config.yaml
n_layer: 13
d_model: 192
n_head: 3
n_kv_head: 3
head_dim: 64
d_mlp: 768
vocab_size: 1024
activation: "squared_relu"
norm: "rmsnorm"
norm_place: "pre"
norm_eps: 1e-05
positions: "rope"
rope_base: 10000.0
rope_fraction: 0.5
qk_norm: false
attn_scale: 0.125
bias: "none"
tie_embeddings: false
parallel_block: false
init: "trunc"
init_std_qkv: 0.0379
init_std_o: 0.0471
init_std_up: 0.0542
init_std_down: 0.0542
optimizer: "muon_variant"
lr: 0.0098
beta1: 0.95
weight_decay: 0.0
lr_head: 0.00666
grad_clip: 1.0
warmup_steps: 200
schedule: "wsd"
decay_fraction: 1.0
decay_shape: "linear"
final_lr_fraction: 0.0
batch_tokens: [32768, 65536, 98304]
seq_len: 512
doc_mask: true
train_tokens: 236400000
steps: 3787
dataset: "wikipedia_en"
MLP neurons of a small language model. Each row is named by its layer, matrix (up: input weights; down: output weights) and neuron, and shows model dimensions 64-191. Each number is 128 + 32 x the weight over its row's rms, rounded and kept within 0 to 255.
Before each neuron's rows, "fires after" lists the tokens most often just before its 100 highest values on Wikipedia text that the model never trained on. A number after a token or word is its count.

fires after: "m" 17, " t" 17, " m" 16, "e" 14, "ot" 6, "a" 6
L5.up3 [155 138 176 167 149 117  89 150 165  79 140 167 133 114 131 128 152 173 171 201 107 164 121 108 162 161  69 127  98 136 133 106 115 164 125 157 143 179 133 133 126 188 107  83 108 147 159 150 109 180 117  91 152 140  73 122 127 193 166 118 148 124 132 176 183 145 150 166 234 149 176 113 128 102 105  87 133 148 118 143  99 152 146 116 140 164 176 126  84 124  69 206 126 110 130 143 105 133 122 133 154 145 143 123 120 134 120 170 161 202 129 121 199 141 144 142 104 159 161 194 102  87 158 107 152 138 124 124]
L5.down3 [129  97 167 149 155 131 112  85 136 193 156 123 151 130 136  85 152 186 128 156 112  95  59 121 113  98 154 137 142 115 118 200 146 108 143 122 157 167 136 127 104 155 102 127  79  65 133 115 108  75 162 167 138 139 134 151  99  96 117 113  95 156 137 168  93 131 153  97 117 111  89  95 176 122 192 112 139 121 122 131  85  66 179 169  84 113 169 112 126 162 164  71 113 131 159 155  84  96 135 100 106 100 108 104 144 136  67 112 165 169  79 169 148  95 171  93 104 191  71 104  90 145 132 153  97  92 158 132]

fires after: " C" 12, " B" 10, " F" 8, " U" 8, "D" 8, " H" 7
L2.up379 [107 167 117  75 114 176 151  88 141 177  90 179  97  94 112 144 151 100 100 125 147 178 155 144  74 112 121 121 152 144 132  45  85 114 142 124 127 183 146 132 136 107 129 127 107 119  86 101 172 164 167 142  95 127 173 138 187 124 166 154  80 167 157 148 195 156  83 208 155  94 100 164 129 166 113 107 118 131  81 110  95 168 119 157 143 173 116 128  99 154 168 125 162 115 150 134 130  38  49 193 124  90 132 129 168 123 112 175  63 110 127 148  99 156 115  92 138 130 160 155  78 139 138  98 113 133 140  71]
L2.down379 [152 164 161 163 128 110 108 143 110 141 129 120  91 162 209 110 107 132 177 125 179 130 117 127 155 150 128 111 102  87  60 131  92 163 141 153 103 127 137 151 133 187 173 148 169 214 171 122 125 134 140 151 131  48 131 173 111 104 153 133 133 119 154  97 117 158 143 121  61  91  94 137  91 135 187 217 123 181  78 127 170 117 181  77 118 105 144 104  58 102 146  66 124 110 145 150 112 168 102 153 131 122 104 116  88 138 139 117 159 108 132 104 123 109  84 165  91  82 141 113 152 127  93 122  73 145 104 139]

fires after: "-" 27, "or" 17, "oll" 8, "al" 6, "l" 4
L7.up136 [108 113  84 136 174 135  25 106 112  98 130 137 140 113  85 135 171  69 110 147 100 119 150 157  98 123 114 152 138 146 165 137 130 136 142 169 116 124 138  53 151  95 129 120  76  73 147 157 105 145 169 159 140 132 131 106 124  98 129 159 113 129 137 144 219 105 124 184 153 166 133  59  51 175  76 135  47  53 115 155 151 188 152 118  99 122 112 132 146 158 112 148 157  99 112  91  96  83 132 105 148 144 137 100 122 155 102 152  92  78 163 151  89 124 113 145 143 151 105  70 161 123 107 118 144  96 161 109]
L7.down136 [107 175 182 158  91 176 159 136 110 188 133 143 138  97 110 113 128  99  78 153 137 110 156 180 139 100 161  72 154  69 137 103  81 169 175 147 124 153 114  89 108  98 152 159 146 105 103 140 177 137 109 121 164 134 104 171 169  85 138  74 103 145  92 120 138 137 122 124 112 115 149  94 205  97 150 152 116 118 139  98  54 139 108  92 166 161 153  88 140 145 150  81 148 157 132  84 124 123 193 144 213 116 176 125 163 145 104  72 187 167 121 143  94 116  89 186  69 113 106 118 120 142 122 108 139  93 157 106]

fires after: " d" 13, " w" 12, "d" 10, " D" 9, "w" 8
L6.up529 [179 122  89 175  58 124 114 148 134 108 134  84 188 124 114 144  82 102 139 124  87 131 118 174 135  47 144 112 111  98 189 176  99 118 157  91  75 105 144 143 156 132 178 124 114 130  85 112 108 120 169  98 144 138  63 129 120 184  97 152 119 145 108  76 126  76 138 117 147 165 138 109 138 126  92 112 102  67 171 185 104 105 207 142 128 105 158  52 154 158  92 156 141 125 138  84 116  85  90 102 135 154 118 162 142  63 122  98 107 109 123 103 136 147 178 147 157 134 127  99 106 159 119  95 119 129 118 107]
L6.down529 [151 141  90 128  60 173 188  66  97  90 152 147 146 160 101 101 155  97 144 154 143  66 125  85 143 145 131 160 100  63 121 161  90  85  98 122 192 115  72 113  75 141 181 128 167 113 153 156 120 116 174 129  82 143  94 128 118 120 134 131 161 152 168 133 121 153 107  87  80 113 102 174 138  80 107 147 111 150 118 112 131 159 142 183 138 138 100  89 163 111 177 150 156 123 192 138 107  68 150 112  98 130 119 133  83 124 151 166 168 120 167 186 101 132 150 181 152 109 192 167  98 189 142 103 152 104 164 162]

fires after: " l" 53, " L" 41, "L" 6
L2.up677 [193 162 110 124 112 185 164 143 147 196 143 116 133 156 130 164 143  48 154  94  97 115 168 181 123 119 121  57 111 150 163  78 130 104  62 133  90 124  88 136 101  78 120  89 107  87 123 139  99 124  96 103 111 103  89 144 176 163 131 105 101 201 111 103 135 103 123 140  81 157  86 169 113 134  48 161 124 130 125 148  93 172 175 134 106  90 112 149 145  72 125 103 129 180 136 149 120 180 191 115 179 145 174 119  51 159 108 112  65  99  99 136 147 185 103 116 146 104 151 126 117 105 162 152  69 146  73 151]
L2.down677 [145  99 164  75 123 113  82 132  95 121 121 133 160 104 125 106 119 152 135 136 164 119 105 157 155 170 143 153  91 118 104 114  87 106 109  92 139 200 141 119 145 136 192  63 207  96  75 137 185  93 171 177 130 142 119 156 134 124 110 105  56 164 149 129  64 141 156 167 121 171 147 132 151 132 109 146 174  96  88 149 184 132 101 173 163 130 142 103 120 143 128 165 134 148 116 110 154 123 132 145 109 166 141  81 171 140  88  95 188 143 148 228 144 133  88  78 109 166  82 168 124 115 135  84 154 119 103 172]

fires after: " D" 21, " d" 13, " " 9, " and" 9, " H" 8
L9.up680 [151  97 103 118 125 154  95 129  97 157  70 109 133 149 130 146 140 163 157  62 172  79 159 145  97 186 189 163 104  89 113 105 105 133 136  79  82 147 199  63  94 151 178 127  70  82 141 128 137 126 171  96 119  93 156 116 133 139 192  70 150 178 153  96 152 157  91  96 141 132 119 123 128 144  58 134 161 114 133  75 150 154 146 133 121  86 152 147 134 135 154 157 172  76 104 173 114 135  91 152 123 145 100 126  69  92 127 133  96 137 134 108 151 164 117 130 145 114 140 166 198 102 117 126 147 125 145 103]
L9.down680 [ 92 164 110 150 163 168 135 183 105 180 149 110 161 168 111 142 163 138 122 153 132 124 110 116  88  80 158  78 172 134 127 154 107 154 107 188 150 171  84 150 132 128 126 148 145 189  75 126 146 130 104 152 117 119 165 112 123 121 135 115 114  89 119 169 142 178  91 206  79 135  86  80  89 113 150 149 124 222  96 133 128 129 166 141 154 114  75 113 147 117 172 116  90 144 133  75 188 232 103 160  92  91 125 135 130 126 123 116 138 159  74  95 108 119 192 104 140 101 111 164 161 132 151 116  78 130 145  99]

fires after: " b" 25, " th" 15, " B" 11, "b" 9, "ib" 4
L7.up36 [ 61 121 120 159 167 133 103 150 137  98  82 129  85 174 105 144 124 121  64 179 140  90  92 153 133 124 114 170 166 100 104 131 122  94 106 103  81 134 102 151 100 166 139 150  76 127  85 106 138 166 123  65 117 152 187 105 114  34 107 183  73 141 124  94  94 154  95 180 110  70 122 152 113 128  66  84 135 159 126 168 142 127  97 148 145 146 127 155  64 125 120  87 155 109 214 120 150 118 143 156 103 150 162 146  64  89 135 129  85 148 140  92 110 166  93 170 123 156  86 142  85 166 113 136  91 145 161  30]
L7.down36 [123 119  80  95 143 132 113 161 140 118 139 115 140 156 133  94 183 134  65 105 166 126 163 146  78 132 127 145 111  81 147 176 162 174  98 205 180 211 177 166 169 132 132 113 105 165  86 119 161 126  85 180  94 171 110 182  95 152 154 107 171  76 113 150 115 130 159 155 144 158 191  90  99 150 101 162 161  98  99  88 171 124 108 117  80 151 117 169 150 138 160 143  86  96  77 132  43 180 118 154 149 134  65 109 167  50  76 130 148 125 124 145 155 167 145 126 165 102 162 122 115 134 105 130 170  55 127  99]

fires after: "l" 16, "b" 14, " B" 12, "ar" 8
L5.up695 [137  93 131 172 106 136 119 116  98 128 140  95  62  89 153 153 121  99 151 119 124  89 176 177  51 147 177 163 137  39  86 165 189 205 130  74 114  97 150  63 148 208 134  88 127 140 160 103 125 133 129  96 124 128 116 168 106 118 147 150 123  90 131 142 100 137 110 103 128  59  94 124 140 122  98 139 118 141 149 169  80  94 113 131 115 204 138 106 123 128  81 137 107 122 186 137 113 107 147  83 126 119 132 127  57 138 131 125 156 114 100  70 127 131 125 135 154 142 152 169 121 132  99 123 131 131 136  72]
L5.down695 [ 79 122 100 115 163 117 157 173 184 115 117  90 186 192  99  47 131 116  94 141  69  67 156 110 112 112  96 139 121 167 167 120 142 103  88 134 162 145  89 164 162  77 169 176 114 136 124 131 144 173 112 173 150 118 135 136 154 145 193  85 151 168 160  67  98 157 159 150 161 164 107  96 115 103 107 114 182  95  98 147 109 156 131  84 166  60  65  97 135  87 143  91 178 116 115 170  95 108 155 173 144 104 123 110 143  91 114  94 106 182 145 153 132  93 156  76 144 170 135 110 172 100 117  93 185 165 129 185]

fires after: "ar" 13, " d" 13, " c" 11, " D" 11, "or" 10, "d" 9
L5.up233 [ 96 137  91 139  59 159 103 153 129 188 107  97  49  85 133 135 111 110 182 137 133 116 177 164 164 103 185 122 132  72 111  89 113  74 157 142 132  89 168 138 116 130 159 102 146 124 145 139 121 103  91 141 175 137  96 150 226 129 161 101  88  85 178 106 132  87 165 154 128 139 152 164 107 156 127 164 108 166 133 178  97  96 150 140 140 152  81  80 192 161  56 169 157 143 121 107 105 119 123 127 147  82 116 147 179  83 117  99 120  75  95 127 139 151 145 122 158 156 179 101 116 123 116  81  97 163 144 135]
L5.down233 [117 181  68 164 176 133  93 169 107 177 134 163 105 146 171 127 156 186  84  97  97  93 135 104  91 111 137 109  78  86 103  95 181 189 139 104 175 138 195 103 110 128 158 143 110 180 109 122 124 131 150 151 165 126  56 138 117 117 113 131 129 115 109 124  87 190  79 118 100 122  99  98  97 115 119 174 100 142 115 112 143 166 196 109 139 130 102  75 114 146 164 174 129 112 166 129 141 166 139 155 104 169 119 107 146 134 159 143  97  92 179 175 105  90 105 148 132 133 192  85  96 185  35 148 172 136 144 150]

fires after: " H" 23, " C" 20, "m" 10, " Col" 6, " G" 5
L5.up503 [154 153 122 199 126 140  86 139 158 108  81 149 150  50 139 129 166  67 132  86 118 196 122 135 104 141  72 131 137 128 117 120  83 165 155 115 174 105 116 106 145 110 124 155 138 161 140 138 136 118 123 131 198 160 164 165 137 103 168 132 102 103  99  77 125 126 132 115  97 117 133 196 133  80 153 146  88 150  75  91  89  98 117 161 122 135  82 180 164 175 112  71  70 110 135  86 148  74 147 216 154 176 123 140  90  64 148 136 148 116 112 133 143 119 120 120 100 156 153  81 120 173 111  98  78 143 127 162]
L5.down503 [113 110 110 141 154 131  89 141 181 159 164  83 178 137 198 114 131 142 181 108 201 140 133 134 136 178 166  92 145 135 178 147 141 151 157 109 151 159  98 157 104 106 159  98 131 170 190 106 119 145 164 149 104 135  63 124 178 136 127 128  82 107 137 140 176 124  94 125  90 158 163 102 107 120 110 182  93 153 103 114 211 129 125 134  98 150 130 122  87  88 190 131 164 122 160 115  94 161  86 162 118 149 103 115 104 163 105 137 126 152 170 132 145 146 163 171 124 189 160  86 161 113 128 189 110  96  83 140]

fires after: " " 19, " s" 16, "," 11, " comp" 10, "$" 7, " f" 6
L10.up374 [133 134 196 122  77 176 201 126 109 170 114 163  99 142 150 186 141  64  53 121 159 133 152 134 152 104 193 113 128 116 117 162  93 145 116  51 169 109  99 147  72  92 129 122 139 128 160 168 108 138 124  81  80 164 169 109 117 115  98 187 174 105 133 124 126 113 145 114  83 132 197  75 150 192 133 135 144 123 148  57 151 112 114  92 110 116  74 134 143 150  82 153 113 116 157 171 108 143  92 199 144  98 141 110 148 151 132  97 125 123 131  94 134 126 112 192 151 120 132  89  84 105 201 170 140 135 154  62]
L10.down374 [147 122 141 171 113 140 133 122 106  82 178 162 102 122 148 145  80 134 104 167 157 116 128 111 139 148 122  68 119 118 107 138 139 102  82 121 142 100 128 126 118 137 121 172 138 130 180 124 108 124 145 149 144 105 210 130 140 138 132 130 130 129 103 133 102 192 163 158 124 137  82  89 131 185 159 105 162 162 145 130 140 135 124 133 116  95 103  63  56 103 126 128  81 137  97  63 110 141  97 168 136 156 189 175 134 168 170 163 211 187 106  87 144 116 206 108 207 149 143  91  81 149 128 173 100 160  94 107]

fires after: " M" 37, " B" 14, " T" 8, " L" 6, "erm" 5, " N" 5
L10.up610 [161 118  66 153  91 140  91 144 166 131 130 107 184 129 133 137 134  64 128 120 173 155 110  50 150 128 155 117 132  97  88 179 112 141 113 164 149 138  64 124 111 175  98 145 119 148 130 106 149 159 145 108 133 101 172  82 142 123 150 132 125 137 136  98  90  79 112 179 138 103 111 138  99 134 140 138 113 180 124 120 101 108 184 175  43 166  89 111 159 122 114 188 103 122 168 168 114  64  55 134 147 121 143  87  67 134 111 132  75 105  96 109 161 121 144 161 133  78  84 154  86 112 121 142 176 157 156 167]
L10.down610 [108 107 162 115 110 103 144 137 102 129 154 127 126 151  73 149 167 140 167 120  75 174 168 100 168 130 169 119 142 136 146 171 154 138 127  84 104  81 160 118 118 117 149  62 120 146  65 224  72 115 157  65 189 141 165 141 138 153 112 145 114 122  63 148  99  77 123  84  87  86 156  92 167  81 128 148 151 113  94 133 169  95 138 130 120  97 179 107 106 144 181  59 160 129  99 131  91 142  67 192 112 114 187 175 153 109  97 118 139 148 103 166 107 217 102  63 113 102 143  91 109 145  93 164 117 112 145 116]

fires after: " " 22, "," 20, " a" 14, "$" 11, " ass" 4
L9.up314 [ 83 134 180 152  99 180 193 126  69 150 132 169 165  73  77 102 156  60  95  85 161  92 126  62 174  96 125 140  93  84 161 109 119 182  92 140 109 110 128 135 131 129  73 122 132 162 176 137 125  99 116  87 136 152  90 160  86 147 158 141 150 100 113 190 113 138 136 150  93 147 218 154 169 131 147 131 108 153  91  83 150 144 154  87  75 107 102 144  60 138 139 128 155 115 116 108 103  90  41 178 164 105 104  78  65 162 101 121 137 123 151 174 127 128 121 110 150 149 115  84 123 134 149 139  91  89 161  46]
L9.down314 [147 169  99 119 110 164 187  79 172 115 105 192 152 143 135 141 149  88 160 138 146 109 100  45 147 139 112 133 168  73  92 127 141  85 106 109 127 105 143  91 123 151 153 132 147 139 168  91 129 129 106 108 121 117 172 134 126 107 124 189 158  75 159 102 155 141 109 143 151  90 149 125  86 155 142 154 169 122 191  74 131  72  78 118 108 108  90 144  86 133  86 150 121 111 134  91 129 172 150 153 109 132 138 113 150 153 138 111 205 206 158 110 122 130 174 132 196  93 128 145 126  81 177 135 171 159 188 113]

fires after: " d" 29, " D" 23, "our" 12, "st" 11, "A" 5, "ad" 4
L2.up708 [182 135 169 102 114 156 117  91 158 146 142  57 166 132 150 158  82 113 149  91 153  43  41 110 119  90 135  99 152  81 159 106 120 123 155  61 117  96 194  85 146 174 141 149 105 124  96 141 106 100 134 122 144 129 160 112 126 122 125 187 140  97 130 145 140 110 150  74 136 120  56 145 139 119  90 129 153 207 117 198 103 119 113  81 165 120 148  76 157 145 128 149 130 108  76 113 136 143 103 203  80 111 126 154 111 156  70 169 116 132 138 115 196 171  81 145 163 121 141 151 153 114  98  73 144 104  96 148]
L2.down708 [100 117 108 113 164 130 123 169 128 149 101 167 112  94 105 101 127 143  87 176  94 191 167 111 170 105 203 152 132 105 146 168 123 122  90  84 152 182 131 149 127  98 154  95  91  88 111 139 127 140 135 155 106 140 148 166 125 172 113  97 101 192 146 163 113 102 120 191 110 160 117  84 110 139 125 109  44  80 131 147 150 121 124 117 143  68 110 168 159 135 143 111 117 162 148  89 121 151  95  97 227  82 147  87  85 133 151 100  99 146 140 175 131 117 151  86  97 159 132 119 150 130 173 115  55  97 104  93]

fires after: " m" 14, " M" 11, " T" 10, " B" 8, " A" 6, " t" 6
L10.up142 [146 109 138  94 164 147 155 103  98 108 128 120 128 112 108 165 134 124  97 103 219 129 135 151  96 115 146 140  57 165 106 101 146 108 126 130 151 181 118 146 130 176 154 128 129 133 113 159 137  77 105 113 108  85 187 138 158 160 124  92 170 121 112 144  83 112 112 153 116 133 113 154 186 130 138 170  95 185  61  53 116 108 118 159 152 167  74 197  65 127  99  97 141 157 123 169  87 159 144 149 103 169 104 139 103 129 127  61 112 200 121 110 136  91 128  65 127 107  81  96 171  91 150 142 145 105 112 126]
L10.down142 [142 120 180 100 160 148 113 196  91  93 134  77 127 144  73 107 143 137  96  76  94 203 152 100 106 159  90 135 141 115 118 134 141  60 104 159 150 113  93 119 125 147 196  95 104  94  34 163 125 162 160 159 136 116 148 134 167 180 133 190 174 115 192 143 156 148 131 150 138 125 104 203 177  83  96  90 126 163  90 144  84 174  73 105 118 102 130  98 154 119  89  83 130 135 113 140 137 111  57 115 102 129 133 172 171 110 137  88 130  68 147 149 134 130 178 150 128 134 158 115 152 142 105  95 149 131 132 140]

fires after: "-" 19, " Al" 9, "l" 7, "al" 6, "re" 6, " al" 6
L5.up307 [153 117  70 114 143 117 145 131 156  86 135 183  74 104 138 143 213  94 137 149  92 182 127 141 158 142 162 112 153 140 120  90 141 102 117 136 112 126  84 105 124 116 171 158  64  79 127 151 111 117 117 131 126 139 148 150  86 146 129 162 201 152  93 115 119 143 107  95 137 121  85 131 138 117 135 142 121 157  89 166 107 121 130 128  84 200 107 116 111 105 146 130  87 150 197 127 138 128 118 164  69 160  99 104  81 138 139 172  67 116 209 117 135 145 141 154 142 134 141 103  98 142 118 138 164 117 169 121]
L5.down307 [ 63 135 128 121 113 142 153 121 138 151 148 142 105 150 116  78  64 161  73 152 139 151 154 176 138 148 149 121 145 141  96 144 103  99 126  80 146 184 139 160 167 149  92 127 157 118 176 124 159 164 135 116 136 130 116  94 202 140 127 116 146 137 185  92 105 142 125 139 124 110  63 138 157  98  75 105  76 121  92  92 116 123 103 102 131 133 166 115 121 190  84 149  98  85  49  55 135 119 181 154 157 174 130 111 141 129  90 108 104 126 107  97  78  78  79 145 109  81 104 135  83 123 127  84  22 107 135 196]

fires after: "f" 17, "ff" 10, "an" 8, " He" 7, "b" 5, " l" 5
L5.up442 [ 87 125  95 149 139 101 105  90 126 137 147 124 173 193 115 138 137 165  66 202 137  68 121 155 140 122 114 131 103 150 134 164 164  72 120 140 119  51  89  82  97 112 179  76 189 136  87 132  70 103 154 153 111 144 172  66 110 174 184 144 111  99 130  70 116 136 106 106 100 111 150  95 129 183 155 180 157  85 126 125  63  93 161 140 124 147 140 159 145 113 181 148 136 121 119  87 100  98 194 108 105  80 121  85 103 149 106 103 139 180 118  64 131 112 165 110 138  63 138 123 119 110 128 142 148 106 150 139]
L5.down442 [ 90 131 139  65  76 141 177 163 115 132 114 177  71  97 119 109  77 151 153  95 123 174 157  84 135 136 128 139  98 154 111 133 121 106 106  93 115 103 139 115 159 122 133 130 139 116 105 138 166 150  78 162 107 151 125 185 132 131  74  98 100 206 163 150 153 170 123 110 144 125 120 165 104 115 124  98 139 162 162 105 149 101 101 137 153 121 140 145 165 169  96  99 136 137 116 188 128 168  94 132  96 162 139 111 175 153 147 187  85 102  80 127 147 113  78 114 164 162 155 131  93 113 120 137 101 133  61 157]

fires after: " T" 16, " S" 10, " l" 10, " Al" 7, "t" 6, " L" 6
L10.up597 [ 53 138 150 163  95 152 138 117 103  87 149 125 178 107 120 107 152 139  72  65 117 112 145 161  93 154 115  99 133 118 131 122 170 106 105 168 104 117 138 128 112 158  52  69 166  80 201 135 107 101 121 129 140 140 144 116 160  69 135 156 113 211 138 146 168  94 125 164 136  82 147 154  89 128  74 128 133 146  67 137 205 135 130 142  95 118  96 153 116 136 118 182  85 102 104 117  96 119 138  99 168  87 118 128 128 140 117 160 105 137 136 139 168 132 119 183 110  83 118 128 135  47 137 112  93 100 131  87]
L10.down597 [140 140 165 147 178 134 168  73  98 131  90 158 136 168  98 145  53 102 162 143 105 190 151 100 140 118  89 190  95  97 157 139  59  97 201 137  79 123  87 100 114 133  89 159 153 139 124 155 135 141  78 122 122 118  34 147 130 108 121 153  53 101  92 150 120 164 147  99  94 115 103 114 172 136 104 120  68  84 103 151 130 122 192 121 157 177 117 128 136 101 147 113 126 139 162 141 188 105 118 150 136 110 131 115 150 109  91 136 147 130 134 179 118  69 167 113  68 175 127  96 125 166  97  90 111 146 121 110]

fires after: " S" 38, " M" 15, "ar" 14, " s" 10
L2.up362 [128 142 141 102  89 160 121 109 121 120 136 188  91 157 161 120 147 125  47 114  96 189  84 124 104 125 111 163  93 100  77 112 165 148 139 115  97 151 178 123 141 124  99  90 109 160 154  99 160 126  85 163 135 149 120 137 117 101 141 130  61 201 110 136 133 101  76  95 139 114 185 126  99 128 130 150 122  89 110  38 105 125 153 189 132 150 109 185 110 155 182 130 165 127 183 147 103  71 119  82  96 124 131 179 114 150 107 126 108 138 157 137  82 138 133 153 141  95 185 108 110  86 102 137 178 108 109 150]
L2.down362 [121 148 152 168 149  95 105 112 156 189  87 153  56 173 112 150 152  82 144 154 126 162 184 161 125 150 141 144  84 122 144  78 111  73 113 141  98 180 122 115 169  62 184 117 149 125 116 121  80 113 110 119 105 194 110 115 164 129 101 123 116 115 127 115 121 155 204 143 164 133 116 163 110  82 153 158 165 118 115  53 146 142 177 114 189 129 169 104 169  49 114 110 115 133  33 107  85 100 124 108  97 125 136  98 144 146 106 132 101 124  78 138  99 119 128  95 159 152 140 132 131 152  89 108 110  97 146 103]

fires after: " M" 37, " m" 29, "M" 7, "m" 6, "um" 4, "un" 4
L5.up204 [152  52 184 147 136 127 152 117 139 111 116 168  83 130 142 142 120 123  72 169 103 113 121 104 140 164  75 116 118 127 107 133 129 132 113 138 135  93 135 103  73 149 143  95 109 192 132 183  98 121 138 177  76  98 130 153 147  68 119  94  80 123 132 110 111 123 137 115 227 103 124 161  85 138 152 127 122 163  70 149 142 140  82 121 164 198 102 106 142 172 107 197 102 106 128 150 108  78 144 138 100 124 134 139 131 138 137 174 129 226 118 149 177 152 135 126  86 163 179 140 183 144 101 122 140 185 109 189]
L5.down204 [187 158  90 174 121 162 122 102 141 131 104 121 138  85 130 146 100 156 114 137  76  84  74 175 130 195 147 165  73 129 167 102 126 125 139 120 114 167  94 121 143 109 115 199  61 106 128 143  77 127 135 133 158 138 139 126 170 156 150 133 121 188 156 141 136 116  64 108 113  87 167 130 100 105 127 135 141  93 152 139 120  89 163 133  98 117 176  96 163  86 138 130 152 144 129 122 133 129 141 102 165 192 143 162 122 141  18 109 147  77 116 106  85 126 178 106 138 157  89 121 131 157 149 106 105  57 139 129]

fires after: " Ch" 24, " D" 20, " St" 12, "st" 8, "ist" 8, " cl" 6
L2.up611 [ 89 164 101 122 103 115 132  87 109 148  79 158 159 126  73 116 127 152 168 120 162 199 107  74 115 154 178  79 146 193 100 142 113  62  67  79  81  94  88 142 128 127 141 133 151 140  52 134 119 131 103 147 154 128 100 108 118 159 122 103 160  81  87 130 113 164 114 104 105 120 118  97 119 137 101 133 100 167 133 162 165 108 129  95 171  91 107 167 130 189 138  80 104  99 143 147  87 147 128 144 126 152 172 145 136 128  98 143  88 146 126 126 138  54 153  80 193 166 161 133 116 104 173 120 138 115 126 166]
L2.down611 [108 134  90  98  87  68 113 121 136 133 144 125  66 183 166 155 139 156 116 109 177 125 141 156  97 169  46 141 103  81 138  73 112 174 126 157 131 145 113 106 122 200 125 174  98 133 146 113 182 174 133 158 134 160 146 135  99  93  95 118 117 112 178 110  96 122 124  94 164 152  96 222 197 172 153 111 207 115 143 140 187 149 142 176 100 131 168  51 121 142 100 136 144 128 123 111 141 181 113 155 139 148 174 136 124 110 114 123 110 133 118  85 111 164 127 113 114  46 169 204 119 130 121 176 160 101  99 103]

fires after: " f" 21, " S" 16, " M" 14, " s" 11
L2.up335 [129 136 115 129 152 122  98 122 168 118 112 111 108 170 153  63 120 103  86 129 114 170  81 124 150 104 158 202 103  97 116  92  79 158 172 148  95 120  99  89 141 101 116 145 101 153 129 120 134 129 110 150 170  99  91 146 101  69 111 200 146 129 127  67 156 124 174 121  97 127 147 205 163 156 122 104 145 172 135  81  93 147 111 165 182 125  51 164  71  97 158 117 178 134 162 107  38 162  69 188 168 156 124  97  98 113 104 105 129 115 105  90 168  78 132  93 142 104 104 137 155  95 134 113 136  78 126 161]
L2.down335 [ 91 145 220 156 131 108 152 158  95  70  97 175 180  94 123 185 175 175 120 153 111 196 152 140 144 132 104 126  94 110 187 120 101 107 155 153 153 111 162  96 148  78 160 161 118  86 159  97 126 138 151  95 109 138  87 143 168  99 103  94 127 145  70  97 149  36 128 158 108 213 120 120  98  77 145 119 137  90 163  80 111 138 120 140 132 139  89 126 188  84 143 118  84 159 149 154  99 169 151 120 133 115  61 114 146 129 116 131  92  94 111 139 126 127 180  80 139  56 151 113 136 157  89 157 158 143  94 107]

fires after: " |" 51, "er" 14, "-" 5, "f" 5, "an" 4
L6.up206 [140 150 128  99  67  47  93 116 132 118 110 119  83 136 172  98 107  91 129 104 127  94 168  94 131 116 166 100 115 153 159 176  93 157 140 161 187 116  72 175 131  62 125 118 117 117 111 141 137 160 164 105 116 117 154  82 180 102 149 139 182 132 123 221 149 133  90 123 113 129 116 128 117 141  99  68  80 166 164 138 114 138  37 168 120 150 181 140 175 196 168 148 133 202 121 124 107 121 109  56 108  84 137 129 110 132 127 104  84 173 106 119 135 119 108 152 128 140 135 115  75  86 191 107  91  85 121  96]
L6.down206 [138 109 120  98 155 164 154 115  89 133  81 211 130 135 130  74  80 103  97 146 156 138 117 108 158 183 138 148 133 112 129 120 125 135 122 100 129 110 104 133 167 128  97 154  72 153 159 174 158 119 118 100 134 137 194 166  98 114  71  77  61  92 117 161  82 146 133 190 146 179 127 159 126 177 106 175 163 163 130 116  99  83 156 114  88 154  87 155 105 143 110 168 146 118 147 198 159 150 155 160 112 172 195  90 113 187 114 104  94 151 128 123 142 125 142  68 117 126 155 147 110 161 155 129 253 155  87 107]

fires after: " C" 31, " B" 23, "a" 8, " c" 6, " M" 5
L9.up490 [139 100 148 104 139 140 136  76 117 198 146 129  91 101  76 139 180 149  93 116 103 145 109  82 130 106 135 116 122 105 144 123  77 105  94 125 164 136  39 102 149 141 125 163  93 170 128 205 179 113 123 178  97 166 128  69 129 157 165  88 160  17 144 124  76 141  96 184 101  95 126 175  56  59 128 132  76  96  48 107 107 114 156 180  77 190 123 149 105 146 130 143 113 160 123 156 187 140 122 109 154 123 126 111 139 172 103  98  97  79 119 121 136 143 131 100 140 128  88 147 141 146 155 135 112 112  96  76]
L9.down490 [ 97 124 141 159 133 136  72 168 104  87 104 114 162  64 172 154 167  59 111  99 109 132 186  87 145 167 137 117 135 143 134 134 117 104 130  51 108  70 119 141 172 112 151 139 153 155 143  93  69 165 117 145 131  84 143 131 137 160 149 154 155 115 207 146 146  75 155 111 142  44 131  76 134 165  82  90 135 145 142 101 163 138 105 100 108  75  75 110 169 124 135 136 112  86 120 159 110 124 121 132 114 102 153 166  91  61 118 137 163 172 118 195  60 166 162  69  88  74 149  83 119 164 153 164 140 150 143 169]

fires after: " o" 13, " l" 13, "ff" 9, " s" 5, " L" 5, "ard" 5
L2.up81 [180 106 112 180 122 109 146 130 168  80  83 153 150 148  89 127 142 117  75 102 134 185 185 120 130 132 186 109 157 200 158 155 117  93 137 131  79  89  85 113  72 136 128  65 170  97 129 115  61 109  66 125 133 115 145 181 194 107 156 134 165 115 107  84 131  99 100 138 127 127 166 106 123 138  95 161 166 108 119 154 170 114 132 143  94 131 134 115  61 138 143 134 178  90 140  82  85  93 189 172 115 154 112  50  83 101 124  91  84 115 119  96 193  85 100 181 114 100 127 148 137  75 169 138  77  88 129 130]
L2.down81 [137 160 153  89 150 118 146 145 133 123 120  84  85 173  81  93 171 156 130 107 141 129  90 107 132  99  70 141 113  96 149 125 158  94 156 107 159 208 155 152 164 136 125 113 138 118  61 135 147 127 116 161 147 146  45 174 115  84 167 136 143 158 138  97 129 135 151 110 191 125 159 102 112 121 107 129  95 127 107 191  89 132  74  99 195 162 153 191 141 146 120 211 162 150 164 154 134 121 154 114 137 147 146 137 127 147 162 146 153 148  92 153  77 129  89 123 155 159 133 111 101 133 169  97  99 167 166 106]